python train.py --n_layer=22 --d_model=160 --n_head=5 --n_kv_head=1 --head_dim=32 --d_mlp=448 --vocab_size=8192 --activation="swiglu" --norm="rmsnorm" --norm_place="pre" --norm_eps=1e-06 --positions="rope" --rope_base=10000.0 --rope_fraction=1.0 --qk_norm=true --attn_scale=0.177 --bias="all" --tie_embeddings=false --parallel_block=false --init="normal" --init_std_qkv=0.0567 --init_std_o=0.00855 --init_std_up=0.0567 --init_std_down=0.00511 --optimizer="muon" --lr=0.0113 --lr_mult_o=3.0 --beta1=0.9 --lr_head=0.0272 --warmup_steps=0 --schedule="cos" --final_lr_fraction=0.03 --batch_tokens=16384 --seq_len=512 --doc_mask=false --train_tokens=125500000 --steps=7660 --dataset="wikipedia_en"
MLP neurons of a small language model. Each row is named by its layer, matrix (gate and up: input weights) and neuron, and shows model dimensions 0-159. Each number is 128 + 32 x the weight over its row's rms, rounded and kept within 0 to 255. Numbers have three digits each. A neuron's up and down rows have the sign that makes its largest values positive.
After each neuron's rows, "fires on" lists the tokens most often at its 100 highest values on Wikipedia text that the model never trained on.

L8.gate66:151100118107157218126130094075128099179171149095178152070125134112123080158187117085093089101142163124182116121129116079151123135178103147137150147166146097086119101131146128101141140119170160066192132107106152138104126109134139172169095132082150103128122098165107118072159112196183195112109085106088154079094083137153151093171136170112064121165143073159158117150123062076124155152081101146112093162163163119195157176134089142094125121157164115149158131125101149136121142120079143
L8.up66:147136052091107161107105154109108089083139144154205121086155116135161071142125111116120098117145127087165047078164115051190176126158067138108106173179130156155109150094112149126112144143133169038154134133082139138143107098111134143179109135109102144081183134111108138106127116112162174124134104143100166079132129189089189171130130147126134146154127142165126135166128150163142184099059095149165118144136146165214171164093155116093137163088092130134147125101082109102127157135142174
fires on: " would", " may", " can", " should", " could", " will"

L10.gate357:141144179092182048107165159161124145128096132118106107104166158156087145129153054140078109184107109168134171180141150202160185132069104116123111114115133126085142105108164158062109101165083056102133155123119146117130126150218088151152138121152158121148109118117165096144113096124133156159156149151104113158115158116095151140115103089136152138196128105114121065188074109163175123181143089123079117167185152114090087155189145102153130107142142130126133096127088065190119146123144134
L10.up357:136160134170169081080089118131096152073116134149119061085147154090075120082126104109106079148122104106069144143081127184132160147145109120146110096099139117102152115134191148132128151103070120109173133099115159180120212144205099135084122117144181119138151109108175108115087108170134124128120086117135113089119177040079111173102152109126130104181140120123106132160092112095149187173130087105079115170162128151092075151121188146171107118076152100148110129151091109195157160115178112
fires on: "2", "1", " ", "9", "8"

L9.gate340:102106120136104073197130111151141131144105123074102176044075173132154053115154093113144121123098207109191077092085171146173153199134103065092138165166128134112176157186120128111118097151092096113105068125110104175137138166137134162140065127156120098122156124072117184098070123159203142132127121120177121120182164130109140147112141135154183132148100122119137133108101143156161151079112174149113149121096115132093117130096145081145123132139089143087067104155168112173123121098096150
L9.up340:131090177147147107161094095153134188103143127124142127124120130172138097119146072167118137064063087161137090084084148132132143152159153109122138198157083135111161203187142118085122135128143147149146091158194031141130118185106096133144121074117104138183129108082113083092142090148159201136084119134132164084181163100076129115150102098149164124163133076125162153099109146109137165118118134139118096130049108091106155097131134074143139122132126113070141113166147082155191104096087155
fires on: " un", " acc", "ent", "otten", " made", "bs"

L4.gate109:154123171143175113149153132075137118181126101112147177089086150150117098128185070113134149124087114124136138110107094056093174118166096140112124151127150134135078150149105174156128180124110173081185154120120119121065127152088130084117111111098122070146137155169129116141179102122091111068089104135131198098169177138120162132203108098107082116169130129098136136154093069114130164099100122145126182163140148129098108186150181126098160201171154152096106097119061171163111155104199164
L4.up109:168178106053164176169157175137130110185145142076138150115167137115136068141110172117117102141195093157131109144161119064119132123191112142157129158150117093114107146189160113168207085125108152142144153151098128103143139145056148127089126114126160062168161136184122122111104121141127106114132095102085151129157146192144161120179182121066127095162123142082172077097122072113150161107141074145111140119137138151131114210139107152165109176073150160147106141104138116087063126094131165
fires on: " to"

L14.gate433:071086113132115124159146156091141066104142121084094168159113172135121143137122164124138155106153128113108145089138110071084160134153095203076163111131065109125101106102185182047123095170092108080130101125145229156132134112103090156132117109166121081141161169112114131114156081129063076121132111148147170160138132096119107153193136177120086112144160130129120142135130119139092138116113143088178119190163166095154168082133095161117149109226079156128094113075161134173133094119122109
L14.up433:147133108116099125165192108151147110112117115092155154096113135081214137103118155123083071135083109148076143142069091105147115101171143125143100176141091124059075118132151150078171145113147163211158150143068121122100117112107058123065177119108131091170122124117149140088099150084118109113131165141083106092078160152175120130158094094151120132082134134126106097095176092102117139134150103132089170075125084140162132158184159156067066112103178127131099106114161169164172101104124188
fires on: " to", " who", " that", "I", "==", ")."

L6.gate221:183137136137214091139135141141143116188177149148149115088146100106142095161130151113172119160100144082125111153131114124127167126170090140203084116139128144140126128145099191058137163177178137125196111129119162121158149106087157103140194074115134107073132145136109094109157045172146160179129125167117172100157062114082094198159120150150148140174155136153094135154115152106162180147095066079111088110117152138140118142098159115112134117129141136205165098062105110119171137136087159
L6.up221:190087140117165135126139161130071127116144164110181088103119136078108125165140139143110074166117144129143042139158146130165152138180048123173098084172130059109137073097084153121181156145155111154155112140092152123136139107063105111153159122128106113146112093110133115068119092138106163159132098161119114088133151162082101154172114181160134162133095134099098078195091208095184151103101153124133093139094135131171148120158125108139094071115096109133168091073045125136181135132102121
fires on: " st", " can", " would", " shall", " has", " Je"

L4.gate412:173107100178156132105127164136127171151111112123113084133193113156084126125159115130132122166140159137115091156163159165116158126120116123167105112095140114155136122136124113180119144119138090065147147130165108156105111076146087111174063171147129091155098125141138145162129092072102182111161182109134196108108125098134118133151176058087074083107080117109181155142146097092139115139163103120177157178081122104129153037157160143056103154098166089112092142178162087133192100212085145
L4.up412:141101144172154098098173197114126185154082144187106148178186161119125106127128128075167135153105104119138060105178130136113151140129136116196096122060127111138121104120129151163102136142154145104124160108153054096140111052141092087137124151190131038139136133131168114159095051104098158125125177152181194135150132161141134089092182084114083127107153057146151134150151089116132096130127130109159108142097151150141144088137148093058123143101146103140080121157097121061145100170103149
fires on: "ive", "inal", " Series", "3", "ital", "iant"

L11.gate148:152088162165120122164136156118105086185158139121189158086153199102112077084127143087120116153171146167146125117077151124143158157151110148083181140144170149131156086113123069179167132160155152118207089105156151166076063114154177151119153133115138134111134124095192096111113171150149095170156056097112149134134135131130151144076126163169147155187064062146106166106095111058106134134142116163138098151122168093127145130127123071120125102085123116115109087149082125183092088159159170
L11.up148:162082183123094138186099155110095091090167110098151159068101110125103040104091151084159092114097148146132104098089195175125159131141127113070102157124157127153185141157113132126174143188143116104158061096137152166099131094167187071091113127139162092099168087125126146138116161189124154107119083135151100119151156104144131077119159183134168151185089095117127178110120084124143132141147148166163078156148130094136142089124148093174113088120150173064129091113090158151085086093113157
fires on: " un", " made", " make", " making", "iet"

L14.gate402:071148160118083113107099175123103106165082139146152108090089127104119127140142081096091080124159167092176139175081175089117141122119107128112111141158129112091123162138094122168108131133161170142109167151095162116166142141123164156130076166076143163134084148144054204119120122139123124160124095158141101166150058207157172119175094140099174129107090154147065119159116179168103135120147117139130106064083128139101182120071173145241152111150126098080071142109137122160145121139151137
L14.up402:108107163127145134152102169073068146112159170140101086129120176145153107134100142131095159104185090123154113142170184186095102076067143142155131150138134136124115112139109102149089149044077125086128152146105106167136112102082111170148092124137131111150178129142157104175187120112115138160064099168084149076173132112154117128128151118120144097105176106185081087118151157144119145065175068102104063095081079117197146134176181157165108111109150117215126136095138118110146110110142084
fires on: "at", "it", "en", "ot", "ran", "et"

L8.gate246:165095166160094117121139146124111152099106169149119192140130109127130111091151099147139133170095128156153182133122152136040126145151134212112149146146111131094110183111103053139142172119186127152123097152135122122141078132115119153123146119150173137184188122161108124100122137108136084158109107137117080138104109101093164065077075192153159095107137084143115173094065175138067081106140103112067117155125140179150192146117116055114063120136084097142123169140119104044104124140171145
L8.up246:141100118169153097155109079158117141097141121135155124173110137098165128091143136090105129195134186161173075062091174161054126132122120162160157145117111109115033194096182120181128160132154136131110096083100152097132087135184062153128089095122138119154115148102148125108140145176140077093101090071113113161135125085111175093159095153203176109140126110095086127147106156083147087140149120187070114118125116133152099155103140082142131120173124067139164078146094085086108152128150139
fires on: ":", " as", "0", "–", " called", "2"

L17.gate340:124109098070136064210155122095115107122127152094147134140113135189053137161140119147115124106124141133132127128150156120102151105094070127171089098115136157103122060112158191111088146113153112171092095163161179124091096078114141185134111132146123122138079163097122166219122147150135181161059156124150143078066175116077103127122114113164093082135130110143125113147094168153101168112158132131169099161141152088137131089145085104173096172080061147138178121140138112153193097175168121
L17.up340:117112048042100125156149111098124115098136140110136143140109070098149170127081095143209148102119126153171163116135144126142112169144123147143111092163119163131060114074157073161096113151130171169127104150102129183116109090117105131108171166123118103088107136139085209164135090143095218098106097156088127124144112165079073084128159150162105198200136122111140147130111124125120163096141138137138126208122110089076126134145104158152147135174087125102147205080111130129162090167110123
fires on: " F", " December", " March", " S", " November", " October"

L19.gate399:169125138112140101090094108104125077154144139121163137131175131167149083155154143094178160142110174127133137126165105094086142131134168164113078033160186197162137130098086085151088146115151154134151073139132091169152186134142105051129100085111108158132098132133122126050180099168121152108117099104165167102188190088105114149107110095118103078121071148111098129079124169126080092158154135099090062151095142138102132130140171112187150168097179115173115171182125141147141132112113114
L19.up399:103090132142129075090099106151130158099170165131066134051099140166150018146109135069165151158164134167051122126116145190088155158135117074146182146138071140094148134129133118094092130108139166133164087172122131141140110142086154085216111132135069186123087117115133149099109114135165125188125091131137101149103143052098128143124182168172070135124111101113127186125135099141087155164098159153140155091134121112121125096166155160137091150133112105143149148174110097189141098134098115
fires on: "-", "–", ".", "/"

L19.gate363:133164117127114128141122154095161104190070174141178115116129149114095111040110167116131127110104185119243121135137115146072178126080107137162132114117185114123071126136178134086125148179170097099075088169105080108129141153100134139093165163123098130142115049104115101150147158171108126101108107158157139095135170153101094115182091125142085104081193123113138091118114165126162173082119146178104064138068147134095138075146118134131125112134106099117088138160117074146072098170144124
L19.up363:172129118120050142175144130186171123125124127084166129130097147117113117148155176112202153182176103142191164164112105143089117114099081166096141119152154155154168206133180123109176089155167121140062114165131146100125114079120187128108131147116065115154094158139135184158154139081179179120194110105068136153143088158118135089113137134174131164140161106128113114134100115123098130130106136121127062105189053170060129103160102126147102123115092109165121143107095139180164168105109136
fires on: "g", " in", " March", " A", " December", "an"

L3.gate133:097139127135097170130144122176182097070084089097194148123084130104105120113195102117112090183146126108133147153181069134090104121128105112058106142160112117108213182114077107188199137191126141127126125105157148137156085133091142129114131117169096092133121152105143167101116124127110177137104129108071186171162130168155102128097133151167082107159112115161026151128162084103159104125124157139147127142142159078155123097175113121117082172119174143150178107097130123153177122112090181
L3.up133:101174115151061175127091148128107092110126125161173126144092163073106135118153154164107151108141114078157102159118156167144099076127082105120148166161131121124157188142052130130171176161121167100088094086147113126131180203072106109122100150102082074125110109149126176050094172140084176102137108156119104103129145143173165167114181128208110121062125113131126157138105055118113111157095118132142231129121122141134101160111123167161132141086127113128169103104097107098169119150089115
fires on: " National", "ical", "ational", " State", " Federal"

L8.gate104:111070153102138110102169125148128152116129128152155248121139111061141118126145112135183083173162117126147096149161149150154085103184143138131104113120042129118180122097152101164174089199168126147101159076118153099128076108160118129178138152135180084191162168112091133136128130176115101106087171086120102200117144105132124092141115147140125062178132099103083059133151146136174130106108143149112104121088143079116149139206156091106153140112096162142144149154131111141134106141139195
L8.up104:075047155120124133125119096150144140108141126149146235107175118105132137099106130151173054204131121131157090127176175179121099088204134154116125143171087140150168145074128118164165110178149143093112145078141160190143094110162101145178120126139204111149158167132092099118140102129186123097088170119121100135085118143092158093121083150153150125127145121074088119141170144177160100097163097164143087115116091091121135118211142099115139130101080162158133174148135111088158136137120109
fires on: " all", " All", " Far", " Four", " Six"

L4.gate48:066104122104110124138111137119060097122103159086133169083111157136160129109134169161111132084117159176076177151187117168120144127118120136142161130202132107182191132165133122075086164090130161120082134126130119172164108108201135153101123132111123179160132112093187092096111105132110079131134167108075143128115120057188195160066100177129145173100129120140120120125180139086099130182177106176097118096139097154147068174122145163159171147075117112135148124100120105084139170101157077
L4.up48:093088134108184154154075121138047120152108195140112169105144135115128108142102094175138173116135127157120167144178118168117163164148135139114178101225178123200154125123118109113144173092171160154105159170125118191179097127113130139143103188149123163147144151137103122123094109139089094126124082121066114096091095076176154160146168154066153102105124098193104164127194123080139172120161098137107117115157120170130078134109140138115147088082124080120133143085116154101102142055113079
fires on: "-", " Pal", "iam"

L17.gate3:098173111123131054081091174122100125152102090129126104054163143154155080157138129152115150153114157161122170171133139104075134092067092109126130108131124095145197176108107118086060159138175148130115116139072125113133154071147123092104196133156147188143162171103122108166129079178112141131123110166172107150143128091102162134152086096142113087148091167149144160109079098161154176123138189079089156134075166188117140150125162145195163122094153152156128196183133105080116141130150146
L17.up3:136141150162165071110124134098154175139121099124143061118177086096126106114150139134109117110110176148107117148212171136110145121095107164177126122145125085098119154160090085129065143192099188160116147136075136143109135096123123106147127106189159169158126137103221118178132134126149136115106145069186051169121162078116134129120096169179128102130106065158128158159129141123145159134125179109067125075076163166171131170107109132161108164168126114150143173090067105139123136152169195
fires on: " ", "-", "–"

L15.gate216:105139140143099135150129132118142101089143115126171127116127144122183116105147182142126171121093158127126089098106130161132141118122067133038100180148082058116135111194185128103115144079156171156118192111076124115146162126134174132133096182070199107134141155110066071154088098140159126128163124112127109111146079155140121161159165124109112094093105128127135061084063138148124122143108131150153182130143127196100134095150130154179153088108114193207131111153101143119152131155219073
L15.up216:173166078120160116176096110061072129147188105168147160147143074103144109124154112153117129140112166113141113156139146144144103085126111104113064148135107165066132134154157166087051169153114113161128175106086090147123107081131130063122191143141106133144207212186120142148109062140098139140122112097130124105124118150119168131174140135100077104181061111146120121116122143168103115176113131092081065147141136160130153121123036157141123142099127099110106136133114092085095176132165188
fires on: " and", " to", ",", "),", "|"

L7.gate349:138071093182149137182122099167075139130172133116155126103148130109116109161126088127112087071159125109132157136111145063102117132130151084118061125125119084190156098079141100171135173129146213142140114124122141107100186146096107141113104055128156092154085076145150179121114191103121092198104135117132118142084112112210128108205134089113124114128150138128118110144094119092106147084187178084169183156161182151123131161139160163159115147110140134108067155125075092147138157126071120
L7.up349:122032153127163111151111077168068168128155064107157130150150143085144159164113110124065097083153095133118118116164125094055147144159152150114094143152161116186095109104085113153129150135139124112108117119129102083138161110127110200122096135107114129118157126132162211129143152131075143180118090117158095160105087182179147097099132127130117036138129118078117111112090154061079132085203155153199154150157133151134118197142143163146078135112116152080081104154102151124156148137111135
fires on: " dep", "5", "0", " int"

L10.gate113:168108154143147106120143088063161117164149088139153151114145094158162127061163098134167119115100132103056140194144214105133058191124110098091160100183087124124095140096155120167129139078127088075157193159154173111089144150089073097148124159124164080128114066097124085092128141119178119186157141118083115140136140132054148162156078073170150098133116117155180122162107120119185120145126124108095174125086143142152133105171103080114182122177138126146113143145130119164099129148102120
L10.up113:147152140155062136130114137129126075141096122137090102127103122200128166149130097126181162097059116103181139072090138140136093167132158163126093152110138131141118127086155145121079128162154081066095119141071124118162117169173188111124131121113153085167193114058071124099142103097129188106124129161093104110124080095101151145110127068134124116140117157144130149151164143146167087099090109132146063117095137146163105114164154055075136144136089139143120085192231194143156145155101128
fires on: " of", " for", " code", " American", " to", "After"

L11.gate280:089090135155128087099151153128101169142148106211078203110105045112175129124139145080142187192129140049100132129088069102126105151101156107127116196114136125148100104134115091135180120145132098097096116154090144122129149160155105082083182160123149170130132136086116083092105147118115133130147133124086113160167113114154104109107140175133130143165195127074114131107157172127027145170174114138117067152155124137175128152133148091058137171128153123079107136123120074096116173148097144
L11.up280:121121174130120164107066116142108116106137080121093161163167068153148135075096109146197172161082135161186154140095178180145072139104135157160178114105141109153101189144089150111156162164134129132148149131093136128136114139160130103121154129196140156099040088073171146114099156118142093158106105160113176137104121109156096102111136170147170150154158143080090092111174150149136127150165082121146115068099133071107159129094142125079147121153218123088151059157141050120118155162113128
fires on: " called", " re", " With", " gr", ":", " tr"

L2.gate101:129118107112106111108131141119131150155162150134073125101102171139086143171109136115099094186126141082123101178195129149090130132156102155191114109170147109081105087115114132141075146187112156080154154120082149134165103118154085137154135130111186120099115148146078114111167061154101116159123097129120178096073135091069086069179112165144114098126146128160096100194105064104173132091127136061131151148159147175161149176135143150156130130183134198145145083093066167070150186129168144
L2.up101:134132148101132177103141134119139089105091093133125058118153162090099173194143042166157138090104156130110150114125097143134194119161084114114099110143100125115101115111157173107152146178160128102114154064090171138164103099146127155173135118079096091044130072162106132101152090134178161157162103100134148089114112127114156102155109102126101153154130147118114083168097229157153177075145081152105105125088107138103134088152165159111135147110170134170097111104047148085201125152116153
fires on: " can", " Gl", " should", " must", " shall", " gl"

L8.gate297:169144173129135182147139063123142122106127140152120144090156120131180132092124132125084152107075143104093139146121115065107079140140109137092109116109097100146133114109100123135181117132110112136152205174136158081121167140150130028126117120142050092131069133102216106070117117124181090119185147074113104170171122141089083164163143105094101171184145124144105082125156182119162045176120136102107160173142090146091079116132175117145178163165117100141102098124157146153118094104131138
L8.up297:108111152123171079168110124151143150107135132061104098123074163161131098073113145143108156052119136118107123136140120091168059161131179173103127125086190088085133072131166140137197155100079085107115163129147162098171135188164128081057182148144122105161118124100141170155119128121128092189125154110092127130157080136108122135097110111135115147125111111126131103171114089079078138107128101140091125189113125133153133161156121197139112168093141101176135071144132140129104004123105168
fires on: "2", " for"

L7.gate327:149142091164093112157153127136157139140185127131085118087117092189149118121112175165147129130153144123120137140147171130163149130146118141135118142110101174132161173174130188116125069157164174143147155086159099162133125102205172153146128113170165119122168089152138109183110126114123115090103174100120197109164146129142084163157125071143089100123188070120153143163046092171159153184072105102112180176123115097083107153108197141124116134096139108158053192176163132163125151096166085
L7.up327:112149129095140088137124120097155130145174153148105068143112141106143139090133120165100146194129071136118187205150132170101176124166132127141185159185156146119173103127127171178078122149075114104131162108153159193129130105233160173163152063126180107155175075110148135126092112229171166162085144149120139119163157155110122131147151054163128121128123118178164097137083112125173169141108123098105152157094103110121165134113148104095113150160157131121104136182125075136097126105098122
fires on: "2", "|", "1", " =", "oe", " Play"

L15.gate383:092094162132083122147125145124138173079057103144175185157161170074142062102118109099110138122059149078059182152073154115121150090147113103116094141109124066090149162074185164151109093057145095134178158139158141136126103073202183093139093133093100138165138121114116081192080128102129145152151160125137152122090169124194161097139176108146111141159102101175152128158093152119132130093114108174125111180099198120135133087092133122124116142113145160170148143137126144107161141139148103
L15.up383:187188161124148148145139073092133152154133170114114132168182112152087104158148189115061134147141172127122195181123136116174147119123134091111133140153123101039095187133128187099154151115124056141137166137134126137102123051140120136129092113128153175093129109133067084167133149139119140068119161101096096129176089141111140060136113109166105176204122121173073117149119099081128130091145129087068080175178132108115118086090148141116177123171118135148114155118169073122112148097129110
fires on: " a", " and", "The", " the", " of", ","

L15.gate161:126168118134158120083119160129123141109048137188130163146071164175117084098141121140066113101180134169131151154138050164138183129161149127092124109117137169118144143122143144121162093101103064120188121160118144116130106087143120130189114111124150081146028153170140061134101111070138128125083102086134139147146163169106121176191100115129130144176126124169117135134132123096153111103142195109089155139110155137049130118065127161182195088151149096108140107171107103151103161081119168
L15.up161:079166119157124107081127185128130155138118104176106174140081139083080094119111127113106095158118101119135184183145121135135115057168112111129128148126116107148150090204114183089130148134118055150208079108134117118132182158143123129183131164087191105162093125187121153070100110127145094142098088105155121120127127157132176125158113154118119147123168176108073130100160114103142080154115113118139204105145092183089132066059132119140100120151174124080144098111145047111104120150109187
fires on: " an", " addition"

L15.gate381:151121102102148143170091089154144165134090106196181134143126124122101121124143087139108160089179136141151144137103160134165076097109086087163120081067144223154101068159106166118111132134093048140143102152120084136115151147121110141084081139173186128096120170098137193121172136128162170083083164178115090104104131113071084138172089091079150155096119191141115145182112141108138122079101132121097120097135137110099133150113169117083164136097128087111137090134070128146088106060072122
L15.up381:163141114097084154126122109142129210118108105159104101141140161112138162099198079022120144121126116128191208141126164117167109113141146089146096140164117132173103117074113155048081142146156069142096114112124121119110088217157191149150086141166133081140148148066094091138130168110143173120138121107113109142183125178089093108131116138077114162110134153129086098104121136077107159091072108116129112131140147144121135129119158097109123109216139078126130170150173087132071116123138136
fires on: "it", "j", "z", "a", "er"

L2.gate70:096083089120142120091206100134121141089075179156140101045084139081111160121118111143093111113123135142157126153090109122094127166183119173136144123135095098100220194158128146126094128111162145184165127087173150137115115137109188097141132130122157131137172149139137158176156133099085122097123096104144135141094107197180144166177126148143140145108092141075121136167127121124163159160116101058173144083154092134177109136073121127159173161086097119142137093097179117159128069067124050
L2.up70:159150148144110118131143113193163122098090118109139101141069141163100142082176155149144087128157100134146151188109140184100145081120127100126168116076151123053145155140152123157173131140105069154153159084120087075151155122126147137123174131071135183174122073137144149107148155138148051091114098191158067192136166118188121182141199104102103149111070139089128154165151165159125169126134157099128074167148123173113071085101137123137157155148155100131162102091146090088093158111110090
fires on: " war", " political", " baseball", " police", "gress", " media"

L6.gate280:109140181171114099116125111151181173119096074140144094102076087095168098140162152152151095115162187111134097140100118119113119136147139116128107190133132147130119128093104082089182147190106133137089088080114129118112139165094112088158095173102170160137106182102109104101141120159149140111137131094118173144131133106158084084151114074125132112094156134198132068129244154153219172193127145184123151123145093128116113156105138128149093115115140178080147073152112137159210145111104088
L6.up280:116088075135086115137091173098111120109103157120188113165093089177137115078149137129122151115144101181104064116137100134123111147161169115145157157155119146105193151106162114105109145175144116154114111138156121107152127071051109075147093158117064101119098104091152183030151085105182144097164102152161141075212171118089131171090131114151089080135125164137196134083136102090162091129085138087137125087113164111095131137129099149126091163074134110099110173104114134108146143150074167
fires on: " National", " •", " Total", " of", "ational", "ical"

L10.gate162:136145165156158130056111141102158140107100123112200165147127132108126098137096074163093177094122086121153156119134112105166161119186218142168146144116159143098079135105112141101136121156090100186131128125146071106144132085191086123159156139124124101159046104128180105150133174133134073109131124084157135107141175149142134105124134190141112135167088085113170134094145177136126135161041166089133131153132168167072167119128162184116152116140142128142218095107101089182106175094106148
L10.up162:146112179097157135123118112118147188098112134141122129124143165131099105110147100139173131172114164110084106135159134120162120072129167119163106143112128159108121120086120177154183094142138186100134159145141151141141154170187133129189099066153140026154087149132127108106144132134122083209166127111146196092167145114092103124151129128163130057179102153140165171143123147123092107169128139154130127144076128119157154040149120065118165128090128136105163188042124099171130198073159151
fires on: " An", " an", "An", " El", " N", " Ec"

L9.gate305:108094116173163133127157120152155149147140126096134102062184106138189090156138107156089155093177128151109201154173094156103123127160061060078105137134094111174156116149155156090074113171103103106172164158136134144089138099150166177149115108060117138183165105114150141154102161147129099118091128079182113157095088114175159218176115118124123146109113127119134190152157084074086182105120147155150116091129164137110152170183143098115114106124129124138139185150153133099080108057139106
L9.up305:080130109172144165132099122111120150159154082124155137118147196106118130167123118110106109145196122105120238114180078183113169102135094115099154131168123136168118089170137148121115089135122155120132104150104145165089131150100151206100093063074141162194148111115121179139125134164097087133131140092177164152123102057165124100156118136152127081120117118115117180106148147056085193162118169165073136105160142125101205106145145160136098116105130171122111161178125111124143151104195092
fires on: "–", "0", "-"

L11.gate142:110116137177146053158138088115112132133106105099146142068142085154116089121177139153132157110104167173137140100184155161130220153131151139060080142146124111208152166155110154140149186150101133139140104134108099137140148079185148136154086151100162078123173167096164134182080130105137192115139176068139146174088123125147126181058146139134097168111175110157114101120161134064167171097174130094138131146144164198149135135156113165209156110126131115121142145154082119123106136115162127
L11.up142:075130109119125076145083095141064133082139124141128159118093151167133093165109097133144157100183163149146168132155087175070120161111187131111078085092156124208184100104076110052119143143163163103109088169166105145169132139123169081114054086175125148084121105121148098138097095132058144127118097105159077108125142111117118137131164101124105097123147158160126141155165157140052154197120126130114136129076161098121150146120149099174157115153177140153118096102111207137160066115117100
fires on: "-"

L10.gate70:132112128123164037193150159092141129153096117194189142089130106160129146109118120138147133147165135208125136153124129130142163174156128112083133172183167139172100102178114175143153052087146131117133118115150111119135141091113162139088116100112067115118117134116112166152175112100143194116115083128158146146101138066148174123088104136152087150088148168119116142078158131084106187144161199079129133132108151108169132129137119154188114153075213105212128140126095090089075124105144130
L10.up70:071073134133115129176092068190068124144110118137126108098127110107088116126131118066117156125160145140089140099122147178064105127087138155142083042111126110196180105073068106175136129073164108145098116174135138146154144172156137151131110091142180140065154112100106091183116159147124088128100150110077111128121141102147180155082136113148077118199149153113112109141142114103146124125189154137176104137173086148183147164182111142129122095105110112185092125093161165120202113158110110
fires on: "-"

L9.gate39:145141135156178124117149098135114085166120134162119129132165066144117089096109130131137156082089082111178104134109112169135118128102140156091102167128120193106173170094087063088086110118086083163177212136068143101125129129154160128065077134113125099157145143126083118135077078115131112109092115100149124167083169137109103104135165087067183115213122126136117086082184155113097160156130145159126107112171127107137142154086123133119170086183126143155138160143137095068102180092185190
L9.up39:149112174148122109105085148144063126175154152132113145165138126115117054117046113118118133111121106145132165141123155102113148188128083161147182128148116167135113168071126071061110203165124106116124195137104158086080157148150124079126167146114164153174089089146149151135094109108124099128167204123160139160085161075170072148146106144125170089180108126113078158170165172156147107177131140119145082119133120129057166136120110095138134098160110090144129166199154119099148173173103142
fires on: " as", " called", " La", ":", "3", "0"

L4.gate165:130130129114143139124118191172149161125135038120174098096147156091104092107141120110074095111162166070135135127174139167144090102149115150124075145128140080174127114072136145127114169137092106189167106087166172125147154112154110133138131106118147138147194094123070140187185081137102102152167132142170137059108129149181079158177089160087119149135079129184103098148156120121107114160152158121165080098131118133118088117138129093129083107068118184138084075102043181128081130120109090
L4.up165:076085165140154181148151116083132105152105103115122126116093159035149068135136163146066134079145117141096160076165124099056185125119107210132144141152103108118145156093105163114099070080123160152124114044143107147140119122121149149084155142086129145189131125077102145142157148082090125110119100072165141094103119094161122128127158129167125114099151114165125161192085156134092125175146209134172102149143073146101140169123056137186120109128127162119136152163115139092109117184134157
fires on: "0", "4", "an"

L11.gate435:106098097131110071161084157156125179137127089138187143173131145139147108140156097121128102121156090156191067108113142134144110125151077146144147145113095098158132142099087137103109099120097151194128105113139178090162093125111161138148185124168101113182120089139166170163141160106142097149121132095148113118127119165124064153153140124148141146096075144199181210090163092113198138096161131170079090114084119126148100127111142162141075131070120118078115008118087172125098104087094122
L11.up435:084093147177112089091007108158081163126116124084141130157085117121129129152152141086113105114155155092107133102141107106113091097151070171108128138117134099116131152085064135132178123145066179140086134173108112177127168164124170083130188168076102130137127126129130144085149112127152093119107090101136130101164134154123067141112154148139187142126095091155072146060124151092154117149134122154125067106117099149113129120183060144183105121144052095093133114110046126117138189140132164
fires on: "an", "'s", "ays", "ay", " come", " them"

L6.gate4:141160079074137115178172125129114070132147145091134078079079151124147129139125155195143160145189101142182121089070069140130159152126145166109077107125115130124140079148096151163113107154129161138132088135154121144134118110080182097088186133081118100202137083163183135195140118201087074121088051162180119140155149097160163160115154194124087125129118109130117159125172106128112101120101167092165124127135163162082128164118144168138205176132125140147163129119125103185113106114129107
L6.up4:125125086117093140145169129133025080148121130119169099046130098163135098130150119189156130135148086104139129116008082163109134110116116182115125166109164130092135084117131171145131169147137151150134095090107114129135176093126101134093169116088133156175124068145118140118124109168139068073067103176162164134122168138122069115114166140161075124149110127115095137145109105089166086172139119109169119055147149124140130100094083149108140143170156126123138169195148105162074091105084094
fires on: " war", " fire", " hand", "oun", " police"

L18.gate441:122141131150143139089136167117213223129133080126196134132133091106105088154121106160173141098118129136191132169122105112149065107147181135100169116156138098090161125098149127102055089153115110129156093140132107103081167145127083193181145122063132113202052134166144116112190095150080051116091098141081136120106076133101088123107090117152132108103115172138129147100137136135108108163148170135140166209118128171129138078093116127132158099105157150164141125104114101146119183136091126
L18.up441:124207149131145096098120156131109204146102134074179155103081172129086144124157176161052132058180137115146105130193110104126150188132138054059212178140077100120118068095123143098151127188128092117144104121155193142154159070173134126112128110134092097131111103080121106134131153102114105086130070097105175153145101177177128128104129154161175107130170104139142132111126143106139126149107096145161152160112111185112159115110125137138092119143143164153148119131172085149107109160108189
fires on: " an", " An"